{
  "hidden_size": 320,
  "head_dim": 64,
  "intermediate_size": 1280,
  "hidden_act": "tanh_gelu",
  "norm_eps": 1e-05,
  "positions": "learned",
  "parallel_block": false,
  "optimizer": "muon_variant",
  "lr_mult_o": 3.0,
  "decay_fraction": 0.893,
  "decay_shape": "sqrt",
  "doc_mask": true
}
MLP neurons of a small language model. Each row is named by its layer, matrix (down: output weights) and neuron, and shows model dimensions 80-271. Each number is 128 + 32 x the weight over its row's rms, rounded and kept within 0 to 255. Numbers have three digits each.
After each neuron's rows, "fires before" lists the tokens most often just after its 100 highest values on Wikipedia text that the model never trained on.

L5.down790:154219131174174142111164088103146105085119084129107131117105110132117149135146090179074151147143137128149145175141126104110156156164120095106108164155216136117102131194102126111182108109092123124125095189144103126149149164166083146110174153165079046099083137113139109095139109092181115104102070074133159170132137189096144176114117133099134111082120094198146106163080106172124060157129113119114121155145138153069188119132099133123166139187148116118207167104097138165121090140098141100156096161084120112144128182117126136130098151120127109125176147103161090118098101143082126149
fires before: "a ", "\"", "the ", "an "

L11.down82:143116165087138133121169130129168104079145106085066087082138128140108119047116148117129127128115127113120058129153148129175090175143123103111174124108107139086064162130135114141182162121122106135108184177147108140144182135164191121106104096079179171142130110116106120132083136161102165081145123107154117117162102105094115143088153109134143143138157113156137133137097135098098190138197088120092122088159050116179097181114089172127092170130146175185136086125110127085140097096159091117135129150145120086131148173103158098135088087148100109121143163139114160126087113072148159101
fires before: "\n", "\n\n"

L5.down97:139083163122120088177115061077118128087066123158093112165128149088114070174164112083193097071148108180100112096113167111168022189139130127122145137144114126077140159162123137158080119137118156171082081097205154147184140098140191156133148114140128080144143131134177148185154157138121145168123175193156089089081130125189083145181144141152102166095112067148164122123102103155081104096124146092152146092150141175101134142115170117162127120094124167110129100139075165143119150160148146132109136156200126133134094117176106117143118118164134153094111110137107122164156121123155175148
fires before: "of ", "in "

L7.down716:077111082150137137128111101091119156110144135109145117210086116099124126101188136168119130154097128184124110161074142096195116125144096103164154130145110138122127132182137138173085151132104108129168107133150127132111137118134183139200170112139124105180114134136086108133106123146132100094140159171146173150037126153131152139127164149124114100128135143123127176125148160158156095148106127154070159166163107078096124135057071118134171162143150204148154147085152075134091140109112119143102213124140118140149106135091075145135162060127094139136195037114112101134157093131113117097
fires before: "\n", "\n\n"

L9.down194:073091130210175144110106165106102126175154130151111187120093172134106134153142067143104133145116143123130155107133085128190115081158114125182092134116138043076157108115127101112118145170113113199123093138097136130107128151170124175114127080084109155138175119079134088119198075100144085197150081052116101070077077102143188116152078141073114122130114152105175151117142136143170131130086159122179159152140124118120094105163162193164179132136049119101183062139110123163165137173124147117118202136076101155114146125068176156163185127132167133095151093184172161160117127148145162134
fires before: "s "

L5.down504:166107165167147123186167099150116113140149095075145131182136144120143144103130146102077133065095098168142151090111083133151096101020164176140107161073135109124097118093130176050112084131108098135152101172186140104113199177171153146110105123154116161170170093101111189179139053130127168130145088135161097096155116110103130185134136166090034139063141096141093124092190143118175183132094146138137156147115131157123110076191064122137127118126174118108135109110120126079131168122131153155165148163088127192162108136165123120113112147108135140102108124113146161148138149129137133085
fires before: "\n", "\n\n"

L10.down714:117170133116149114144119143214153105106075122099114142157127123131139133133192127129173132101105079152159072131132174104092179135073095118112133136133168107132166150090138063071183110137168124140131124125175097147113093167124080165109090074116102153173109119155156106138156119098149123172160060088140161176125106129079085167162168097181122111130111097102133107182103117121181042075173183120096109074129134112043144172169156111111175087163138089174109133134140107094144143166095106143159090065134119089135129116146144116155155093122151101143161152148114133107122152162162108057
fires before: "\n", "\n  ", "\n\n", ")"

L5.down995:106191130130108127144146108096136131069170099093130136111153137080095082145129151137133120105122159126151109106088111152114085176121154187129120091100123135073143082189168120122189090137132100089121162178152139111150130084068183049146105118090106148125119126177131121115135123115149138127154117164122117107152154143139161100079135140090133122178139111143084156114097138096080113125153042146114115077137068097175100128173130152175133073118163112124206185176119112151157206142164148150110137152126052142115094097173118135152111107160171172143096064188136116119174157152129152187
fires before: "- ", "The ", "1", "===", "| "

L7.down281:130160086109143098142175125147183150100125154206156059114087146129123152135116114101081127103149136132087081120083123112092100127170095109165123129130160128172192129094113109092155124131179130138108124123118097177125141109163143136118126157133076087144162143167146145051089142138135124136118066156177143132151125165140088079077157111235175113129108103223083162172107110104108145212138091090149106111106157117119141107184131111105100150135145131062104109154097147118080139096132146109107070068147093053164116145185175161119133163134100099106181138092176119175146123144105102117
fires before: "| ", "|", "===", "and "

L10.down87:120125094186158096107113108120116099144113187143109173096166108187044127174142130153159155076095084100104132171101134128183112177146093126137113125126102162157076135167170120086122192098084175180109156123115103129115077143114100160121114121180110153126149085051119149144171119173140069181107127122130130093154128129163127120111175105147156160115196117109146148174138139167134103064181153157114174171161163131164151156071131117094086081100160161140200166125113194093085067139118077117178132148198162111123171108086099098182065114112061103111100122110134155146127134108080070115
fires before: "8 ", "7 ", "8", "9 ", "9"

L4.down387:144118075120111185144098121113089148189090141155141155072146104169106105140124116112134069173156115110135150088131142198185156178110126143149188057101147149135144140109146105131152135137098121152135101091123116122134137051098145135192094155108136105124135181166098133146159139107165115150115141112059140131119131144126094155142096044193128097117158119065138139161088179169079145084109116148101116132070148173145104210089161153127115147126156148142163111133144093136085092147089128084160112129129113161134112116107166114134114126202088072108084090141141164160163166164075093128
fires before: "–", ". ", "|", "."

L7.down1004:166119076114113167122147101098128077169107081077104085173144110183118156153127089123141108114140107162060112135085154095095092143150141154037154161148102111150109136178134116139084089074149110110102185146109178097138147171132073106136116223099155101128086083122151092115136167101161174102147172111153106123155149144121181191162131151144124147146093088200117168156179106139149107105122120127153181111107096100129120134175083156141134157123077193114126073138122147106097116083128179129145109071123187084135135135072098152094183182132110202145124106101099126110080131088167168157
fires before: "of ", "201", "202", "199"

L4.down635:123166133138110094064105130170131136093093137087178135136203133142131093161153098136127128075141139125131156192082138145201170088056127122137103138169160108071142127151107172144128095115156164110160061099105093157130136145115193129070150150190195138149160146104159112145096136165128096132068131127139144109151185144195161184133107166086081095136117145131080043161164110086072092071114145132109118175151065074104063127156099147138151077127158219138121126142144098090176128135084105108130150151153101126099121097131105154124134114081103110074057156136148166083106232182086095164
fires before: "\n\n", "of ", "the "

L5.down907:158107124233145196129119102158149119106117119102148149100140042145097129160188146104173101150102053127110146147130098063102147163144132155137145118045141153100132135119122154175130139121104090088095165082060078072151143092133127109106162070151153135143138127165130119137201087075113073107151107109153101076135107193123113161106162102129140162155079118111166183200127087131136105137132114124066124104138151161117153144094076185106174146127118077077116063153101140202143202088136120150154116112184110124140162101134141099151151113089161112180107131106166149052123145149145154100
fires before: "s ", "-"

L5.down56:184104148082150146123116119115126073153138155120129145195137106135109092159129094115152128093136154167122094143114114128129045183174114063136111074130108109159133114090121087108122105106112193127165153120168073150157124093094133112142124153091101089118145137149126111090156129086097088113092142113158110095080111143114192091103171114055115208112148129070127152179170145110187174133197185115164092140134171083105126116113088119076085110156106159152167164081203052118093131154163090138098095182087110148118077154140143145151133097150170089125099101113103116090116138110167125088
fires before: "\n", "\n\n", "| "

L4.down1063:138108116103107138165080102068145106134088132096118145122085104098097147128184191143107099100103111169140096146106162169136154170090115091108128143187134140073109112109128086152090190132169110116052159119183095138149109170120098199149107135090163112107185158134168128135097126140113098086134174121102155123161099143051148104098139121132167130166116124067128166067099092107195122176170107126121161135162146100135155123124127191117137167123167120149240068112075180216090108046085126137153142153170160165130163106145182155111155136083132119075178090072107163099157119129170172121
fires before: "of ", "in ", "for ", "to ", "that ", "and "

L5.down292:151069135174129155147118162062112078159097073087160144112129134130085100119111149149082138155114138093152134193173145119090103199129117110096148107106060108158152186172132201114150143111094095126118149117153198105149129135126137104108086158151099067187124133104113154107161072080116130061158107127134161140115147121119071113136164126115161091142084119052145160119157155145151084182143117103155068134125121117109050104119138121154149152144102162109168170133144104222121141168157103132122116151117123101158119108101147088134159167161116140104107053100188104152079178163096124109
fires before: "the ", "of ", "his "

L4.down364:097147076170144148117137114124122052159115117138193093151112124125124117146160125160126045073112150117152129117143119135168138120169115099154103143093160164171141176109214150136117118111074144151073139156178128079117144049152091111156190074184113149094067146122130161155115158074193136144128102119106090089110095107160154137110087100112123110121130174083115087158097123102161131070112072109133149160148165177193118124118186103152121114167144109136076135115145130108178089163176191128165098125124149108145113097080135193132083181126142103143078166149075124141124107087125046119
fires before: "\n", "\n\n", "been "

L5.down853:023141117115148083128160112179073146132108102146121110076108126134090094157148154179120105137137165135138146181099117130092121092129112163136124156138125185085064148078135110086191064109148174163151084152144149111156154153199114143177179116110126140153166037175105125151113146145139142146135130137091126161081108165088149098164126178099184149122088210124160177135096128138108116129180110085082122082172100145199136134120149089107139080155166107153151149097089131107142151131125193185131143134043095165164126106129110134137135118128098176150123131129139040139149120174161134111
fires before: "| ", "- ", "Title "

L7.down234:116109147189119034133162098097134158109178113134170136134069187140142096089137151114158083109196154156117097116135141139130139202144097132111151070089129221123100147128171115143118131152111140153131140147170100141120122162153151107080163128123101102155096105147111149080173138064065125155142113155152091096162088138132119150093065129105131114102122164168145146076134109128101125078116138078112099128137148034203133138209094071091108155110166171138081141111077095122220132109114112149087089140113078132101111154126125133150071159146167140155117086157054112105147143062162128153
fires before: "- "

L5.down54:088135152124133097119123125064187126139093106173123133098079152128108165104092085123131057161121136138095126160136132067161117125191137182146135106125130143156118150124123097133159091164113168118109140084156146100131132072180121139134119149175167125193090199138146087120071127133129115094141090150168149161170124092218145163102161152172174152095125079059101123184113121149068145135124171094099122105152141130103114168121134120093109189125140099152122153133105172159100112054116167156164164124152142079117115074116097145121129103099093151133121148126083119058134113079116100161
fires before: "| ", "\n"

L4.down206:174184096181065114130135162142099157118166141186133159126110111158182135159071089076140157115134121148168112131180069119142204121126133119088188116112076183111150028124144153171096095091129139136144073130153129130119158081134153093118146113102081124137131135142137173108124110162097081098167097085099151087092116155135121153148110129118052111111151193169133063121155106149113150145187065138101163171104177092106134142148107097146087118100125135059168125122094032122109089127196086081115134159177131102147098106124140113089123158153125082106168129116113195185152136166091162153
fires before: "–", "\n", ".", "|", "| "

L11.down202:095171099113143123095163146202111171133114102166155103136129121124099153093144093093072107121113105140119130203105115143063134108134194150137094154125148104131144146103137115142139119175112170087079102176122106152144129117173185095098139111090093131192086100122161121127126140116101093164174151158151170056050099185178095084144146045175151118105095162136131134107142099078123162178080141156122194086107086134130215106087146185149144129144147179172134099141155159142122115163066139122078099149156143083156139168190049148196156114110102081113138158122118099122154098109130127074
fires before: "by ", "of ", "in ", "to ", "from ", "("

L4.down448:108133151112065096088084100136146096153147111155119126191153144090125024179107141120141102145112137110095170106167164158184112171150105126131150108141167115074128134153096138106108133074089156128127111076153095189099166113187158095132155142079135158167113174137098134155083083070088134123140118079166134117155110162124115090095180080099091154158123158081125093064127136123133079123166122138093156096118099146183097112134135094161065097137073194115084160094167139115127164106119126144125133169130106112105155132180093145113161207106105160188091102159080169080133119132160161169
fires before: "s ", "| "

L5.down414:125114125130091047125185085142102120149101116127136161096092104132132099079137110099092110104164074120162126160074177138163109153154110138117131157157142171102131171092143108184188102110128157094101197061104132111137158105135181116142140135119147144153186149121128175184119039161139188184121107129160142127122124098080130131052079106138150153163160107159180144111119119085044100054169127154110142156139140113130032133120132149145099120156082052173150112136123146078146103145064174130126129150105147148111179178123124164110151126135153158119163169097036104189114095161121032136
fires before: "| ", "|---|---|---|---|---|---|---|"

L5.down295:128137131137081191138139118116097093110140057092153129086139136152113151096154123132113076179184168072180109135157098121092093109096147114102136156081094157164122111085141150101135104149158079061098121145128140100109103158209151108136099110160183125145130146086043077209115140145128185144084127139129162179097098096153126173135188183090159113138157070124140113155193158143132143154153102104153162100137049158120152136091139113102116132102127121168154141152147118146106096203111152120126138137141171202094095160139061093126132103169154134109142137116128107116111086129106163134
fires before: "\n", "\n\n", "| ", "of "

L11.down66:084121181125112128125111136108117155125099126143168159195168126094104087157088153121106052139104096125067151117117138129084135095049146149167066118146122200140116077097106142113111141115112144106143072083128078098131099116149125154110200152168081085133146083094150110134149125172188115083126129127124091150103110094134119171093101134122097061106140161091129141146059162154064136226098122122153122184180121086124144134190159089125159102161157155148115190126135148138151116135121093159167124107146133250133103078138124196181083156133158082099128156139152084132095130168147135072
fires before: "202", "9 ", "201", "9", "| ", "6 "

L11.down176:162134137121164112081136205101129092135162118080102174159202120160157073180141156188135153117167144155099126096123107133098177156140088150141147122132178134091125174084170147098140138099124132108172117143054110152161159134077131110136142194124136151153092085105159123139142094109173074142156153132121119063175130059132107098148138153106111120198153078117140152120167144176086113139138114107134052067157131120106170153110138144157159099132134106069139173146081128185070125157094173171135211143072122118105104156053142162170182155110146152098116156118123093176106163129142048033
fires before: "4 ", "4", "5 ", "5"

L4.down325:158139185059104191125158112138159139117112129126158140087120102166063150183121166159092073132112184079076141134134117135162169118119180114192124169121157158127124163119146129124107088143148138107102136120101158075162149148119107124084131098142165139122120174173150163145046149118176138086123112146149109141158159132131035115157144044126085169164165104149067182146158168115114071108142114118116081124136105103082113114133086112122121151073084150095106114144188111145154157142182144128190134102158162139148147155109148173158093101115081094109103113191182132142095121120089128157
fires before: "| ", "|", "|---|---|---|---|---|---|", "|---|---|---|---|---|---|---|", "|---|---|---|---|---|"

L10.down967:119119125110111184115133138142145159089135119124112091105096184099061165137105116163104127123141132156161143149119112090129127185122124090096112161123090161116135095128112136119118076151146119084180171160101188123085054095143115146214103157144188126144113070170073139112113111126090075130139065140172118141112126145116086104181195100173098100117167128101143166148107161170155132103077122123094177124182133102121168200152163105080143131158136132194091076127033128082164167110146197172158172152155115184115099136105128097158205122161084126140125098100159155151137087102121187103
fires before: ", ", ". ", ".", "ed ", "ed", ": "

L5.down1098:151118168140105108112213153166159110166137122097152170118109113171123128055169118085098100105133157084139121096151123132167127108116137027153167114139176133121138086094133116133096125120116132134125122119186160103155164099120135123115097114113167116136103100140142109130137082202137162134148008114133140173063216133166107103135085128115164126088126106155143177142161152159159116194135101095118097173090093124178088093135109151125173109159100081088134164132116151110109117108134079130165117125122125104093101143104100225147187158082115095123150091132078145164091079137097166120
fires before: "the ", "which "

L9.down1098:163160117075098082182106115129149177105085109127132132155103104105106123135130091169090081151103066093149125157143163109161106142139107175149195090176125126096100150107151076132089124154131170139067152139152161131098102097146103116107127138083076123127044149141155137114172141152189141082209077157153118174163148142105133160184114210102086103148163151082115098105095103167153144152125201154160129139078125118065100072095134093131109137171146161154124104093128079093148053111087114145123096113126144080082150143071173123149091215096152169145107142129102155110110091150111225183
fires before: "| ", ": ", "–", "). "

L9.down734:129130114168125109138141085103113089129125092194107107147168149138071175153119086097165096112078114150153151140106171139181159114121067065130186185101080135092084128097124153113156108115177112203166103188148112166123123085135194093158141123144158175124129117110118113082103095066124138149153086172139165168138146118176156143159142144111140112162138117091137098141120154094141091087078118152114121128101103203146116095109175190133109107166098150118094109137122099142128151071097099158133156126101137134126125159132129123119144174184061117182162198084121133111124167149099090086
fires before: "\n", "-", "G"

L9.down1272:180181135126114125048162084138064141120108120153155155117158093131137132146131121171135156155111132084190147120146142119116138163131125110215142171124063110144134175137170081122142095118139190153119179055181059158156084088125136124132093098186149136126078123118096089121108110165110084089123115120162127137175152084198131166145154133095133144174121128114097085125164159162161115146109158168157140147145052180118074074124114101101122141187130161114085098050172138143126129137118145088126109194070117169153129109115111156091154071128170187169161078106141130116184116106098119132
fires before: "0 ", "2 ", "1 ", "of ", "in ", "degree "

L9.down411:127089101087156097086153114098111094066128124141108137158148139127127126097095159159160120095147135148054113170140175171136135097115140145150163152122119101118139118085172196119120076103108127164168123118109131105134121083080095181109161180092055145026098081122065195118134154140083094141111200130172099136098163133155066162144119148152160185127139106195086119124184091120193133107096151137141105146106148153160132103077140143098123075094092116124126223098124057173104113194098120147061073066069120082169117143111130116097136164144136142135095098174147097171123089103148162158
fires before: "5 ", "5", "4 ", "4", "6", "6 "

L9.down534:115155070104113094129160096188179137173140086115112094179124142118101121146149160096201116062148123097130086096088089104141217130131065112075100141149092093094118082159127159163077072124104079127105110101137137126152195073094142103154110122149101187149143157138125107171189112113110128173138162136166102123135132106163106124149164103101118151194129132113121137094093122122118120126099123139136235078113118133113099111060153077149161138140099180115117118173128194198102157140096100126198128144137135116190181170113119122173195175171105154078133115114132086104128123107102194095
fires before: "of ", "to "

L9.down1023:143116120134121194131097123155102115133120133090175135151142095074083118091120139097081188088111132129104185088123158188122145083120140137101127092123136137108143064105097153104139071120104127107104165125181147191098154110166099106130093193182144149096140087169091097123163149129148083086141106180139112113139107159062125105107142156124129102108129115112146111155186117160118080089126044121054153086161095158166113126148128170160084178116154093193093182131142196105099207111142158154190145136133151179157114156139160166107137176096131096174110099122146095109146068063150122133
fires before: "\n", "\n\n", "; ", "the "

L5.down1105:099141125137106124167157132073171083062161098183116156121105118085124126117091155164089151170135204143128156149144040082066101207132188153075176127118121176142136073121149097110198141159116199135079115148126139084111105087107141163195110119141104097125170131126097124183086138071103114128149152128080118068179097094130139124091093134095141083116127182143125122127164105139178145171099133097061138155143098128144110091096141126144087131107175134122119143154111068171106150125162094099116175169137136138107086097117135133078096077168114155160162124156099134120126119111116192115
fires before: "(", "| ", "|", "and ", "— ", "as "

L11.down1084:124065122106181143103128118114122087104151130063183153121128123116104142137146139112133179162123109120131107096098140131098154171119169127093175196129093075176131070145198138091192195082168168136114087133105128136155192119143131153132122123107118084121109115123100140147133112096177161134135112134131180103101034153163140126123056067172176082103180086137118120129074133169131148135140085134072137112168066138097128115168149166127178130099118151126114174081172143098103092146128103159181109157097119143217140159174143166118126137145165151108143162116104109093088091169109156150
fires before: "\n"

L5.down952:154093086090147090131062151128087128087118092156041154100085136173165198124116097135179105142165124139179144180169146088097193131241141142116172148155126158145091125088056132132142144135157151222109100125180092078156162150167118124158193079138089088146151100126188116142119099127128108124130121120174163141115147177149170110145162110132100125107186176124092166121098126087124135135110169125118094162050169152104146103110135127157155062104112134103221125153115134166129111087182152095180114107103175168163116141111145151155154108086129109135121145093154136149099106160144121084
fires before: "of ", "and "

L7.down708:113134111106133147191123122118060168167146063112080139159112142141092144151089118165168144162172077077089113112145133096149148154103115050098165131163176126063094140158137109137113160109067111083123082079148105135128161121082177150091193155121174115203130148118124166125161117092135108112080162134157128147124179127110120124121103173183122094176162098124140169097112143135159124105100123145152143083118140120108147103100146153173121111078120190077074076155082126195129107142103159071166105170147090154091147157109187153119168147115072120137110122159134090113131179159157151112
fires before: "of ", "in "

L7.down1058:059118174144048148200101093128100112144099182139131123099134162126084205169130125103135221153144167133199086127125095128128148071184101071160092145086154161110142190107120094133131144141136147106109142086179145116152074142170134101172136099130122152116170120138135096146161113092136122144148145133112119153127133169110167106130155165074115125137128118130136153127128210098120162111128190117063133132129091118127082189209141142122130141137095184122094090107193105106101088102117091107134074130167157056138191122109119157102139170114099153025140090163112134112114101102176125111
fires before: "| ", "of ", "years ", "|"

L10.down567:091157072129117180132097132146072185097174118114095158057130141140116111133120101111129137104108150137140129077123126135150145121103109099118129105146208107158099170160123126144186170129125105118114158138082080118088143077113099114147118206134108143119125123146087147127113066155097056094142106161125118186123153112110148120146107144128109115112139147135104137167194099086146184066174117126090161151138157148172158067110165168132081152098127174128205140118099156100127145120149148140125168125110196091130102140059177122155113092102094099085126117115144135126113127124118118148
fires before: ".", "0", "2", "1", "5", "6"

L10.down25:143087149136095138084201134164143108139091112102156104153132140140140113097123178166103166204067119087132192090176083159131151098148113097099121093137157133129145142142113117094134133110106131148130089125103102119127172128160180112154109099072143126072146233166121128160110097142172089132137000149142132138116123103199077128119135078203163195110137176083108101142095180083150130131186135145127096167154107111138140031132148153157150139127131050106163113139058165112108137121176090120106117140105156111104136125153135127119132101153151128174198157122153109117125092113132109118
fires before: "–", ": ", "as ", ") ", "), "

L9.down388:085100065123135126113092137113156135186149140168145083118101185204092158126124148141116144098150156117131112132131136157156158117125175120165110125168162059120108114140165159100162151153129068113153152094194178036133163093135182157144094123080179100142153154132103151098127143121053089134164138185103101124133199152126110157176098182147135157071082132127128137119176110095163127129091077141173163121133089149155087112135131103140095142123117109072126138143129119098037100085063103145190061123171119134102119178169085127144115142146176153212156111088131104136167162142136113112
fires before: "6 ", "7", "6", "5", "7 ", "4"

L10.down98:085153118185115096123116176117145063101114147078127108128121111150087232112168144113134137153126116128096186148114102155152078180144077207107077139130118179127134106132153109118135092158172107124147136138106106169172177140158115167147131135120144141110145134185127090156157091125110175076069132159161188070146173094117155147147092101126180131116121132122064125122130121058085116142106139152086137104136159149176121116087187215129125133115107177169148136118138108152168127150084130131133090106092135142149103158141127110157129112079146220131118066164160163134122199151187177164
fires before: "\n", "- ", "Final ", "9", "\n\n", "9 "

L11.down1155:183133142066107173111134154117171118130175104112141132113170141169155126132095115112179128100118112109140091190066157153126175144194124181075126182143114091183137131131109123094161118155141154138106198107093159143137103090095143150158059164178145091107143128085138119095196119174164131212125075144107136076056130128107148092114081148133181089144121117053158106085152122182102120088140190169126119145169107100112130121098131167120152060093117145149194182066129144171153158125109147089105066114126159149134125117184147146133078123095103128149132142132128106158099097074112149155
fires before: "3 ", "3", "4 ", "4"

L9.down610:159140094194087132134091153127172134130140165137176120127145140103144135130128132194116108096111185107101132121125173108137111149075141112145153112110149116124120099109037110090089118107146127206177142097072102145120163119126099106132151152092137158168084152143171101089117142095170138158088164164114140144091173139078088176126122142101182111160099146098123115116134130114155069000155160117173142140222185151127168145103184163112142104125052126136120096106111159077158114115119142177172129178136128127100058121158112070107107117093167156154146151162066194113130108087157105102
fires before: ": "

L7.down1229:101115117159150148142142154134132143082180143148115077067123094131083037093141099120147127098135124185073101125150153124122150197143143111104131091064085136145126092057142168100146136070163115124097158119134140115120118166139172151154136152088126153170070087109143196079126136074107115085129048118160117082105133215120130156138107178118172151140090128102128081122122137106156200134107173132120119139096148162152163165146173190080112063044134081145101133116161159160118094104138119130165085098112118175139126132082145115089139091193113147095145156155146218132124134135108084209
fires before: "\n", "\n\n", "==="

L5.down1176:144131148098141109109203128152124169124138166142134080156072122096107087146110106107194119087131118114095173048134107172220065155084137158109123128142094135137155168092181128141099097116128070131158117070082149124128125187201143142109133121100142161105107147058126174181150122134133148130106113120169130120115076128155093163179017104139117127111090169101146146129132157129152157135138108133074099144119105144091153096130158154125149140116171148179151154130100123098092191126120088125096176160109134103125129129118145105118117130103123100213129177096180071078080132129082111170
fires before: "\n", "\n\n"

L11.down526:108104148079070193083088145147179131113144133131184078058098096081133173158096107068106139107124155121125142127066088144111128130113123089166163078082130105178137148127205102170102164196191163158090083152089154142145063141107106086122203147125150123165139156166127133146099187088172116128132069096115123120204107096144129109126127080138152177127144151089170103083105122108140072115113139077156175162155167129107172079098130106111155175115186151114073144142141129129151108155158106110123091151069103107061101175095160152135153120126082055107123116112187105129127122127105103112
fires before: ".", ","

L7.down642:146134150144143044145138066142129108138088112113174142080117122122144115108143125089092173101154162100128142128087107183179124114132139200147166150141114120133105128084120042114128137148174147086136131152175152136059133106139199163108099090100145159110072142157097159068134113125139119097155088204151161112176131146160140108093133119130150132129100161076138152134189132120112134206129104071127113135087124135143124159130126107113135103144069105082106100176172139079201139141069169178162134178157086133138104161140135044108122130141144171132162107128183151099128089145054136166
fires before: "- "

L11.down403:161200061148101135144112172098196091156153132095132114102085109111179083094136093161167113118134132111143116155113125163188090155173156174100180055119138178120080100161124126177140097126132168115188081149123163121116138125121156118141089171124143151121088079145116074076107122139130078166120126107131092138067124141055145108159115205149131114143048105102075115113156168147164111118128160139090143154151183176134108105142105100076113090189122127130124086128119128130165213123138110168160118129152144092099169131169158179117110096157160141151087067141076113144150089105146140113
fires before: "9", "1", "5", "4", "2", "0"

L4.down404:152157167137092195158068129154132110141119095132113114126128156105122153149085176189136191115114158138098148098146142084115086094129099073191078101154137134142156140129175219077155152092088109193148102111115163075122133103145087155159134111176146091091128068191095145115102158163124108174120049171178124153146149138125151120114133110174126133155053159086171136130143127073129140155138134102160133127117090194144157156121081115128097130111091211065145103087132191141118179088089146134077061122120128147144147088141163154146150181079099172104112137089157086108115101166152154106
fires before: "0 ", "| ", "0", "1", "X ", "2 "

L9.down655:073074112103152143106165148060176173110164141081121082166146149136137088116111067156127152160061141125113134163135118165148174109151193109134076193169127106131114108129131166106118119068114125120158090123201138155126173138143131099165155145217137116119101104114169086139147165122152115095084135118139149144136126162120138124199096099094139145146129141155098053128119121100123184123155096092118123142076119162085154116169145155122117119140109144184103157137101121053164122102118157145127126144177194128154045087132139145158145155154182178156146139086090105090118114097045134155
fires before: "| "

L7.down682:167151101102131151097103094095173100101061125125155143155107067125145119197106147079146066177187120105130120162153116099111120108155127151183168093162095098104217141105109100073167162115099134064105088160077122164092119085156134159110193222058159119141136131180093154124149103156146108109118138159109144144134142153158180137122160171127121163147187144107119135117131098150135101091145147123143197120148150129156153160226083095122176077122073140133090099096143147150119140080125121126114143113140080130147090128182081156069122118153160114164120101156065133146112162108116071110
fires before: "| ", "|"

L11.down674:130144205126169100115121123124076101056164150142180138108062081153083124159142122131144155117097136126099116140101108113147141151088109066096088098098108157169135133101155162142104084144151087128140117144165116124132104116100168118072125102092123118144113197131140073095187133063123138140119142115162180182164130179145057180097202161152122199092114173200143150078120150116121140072112117135136149142105137109123173130119122106078108099179155128116101187082081108085110097126163109081129078112066109129136126091129171148161129102118137165107109153114145124092168129130160081125
fires before: "7 ", "6", "7", "6 ", "8", "9"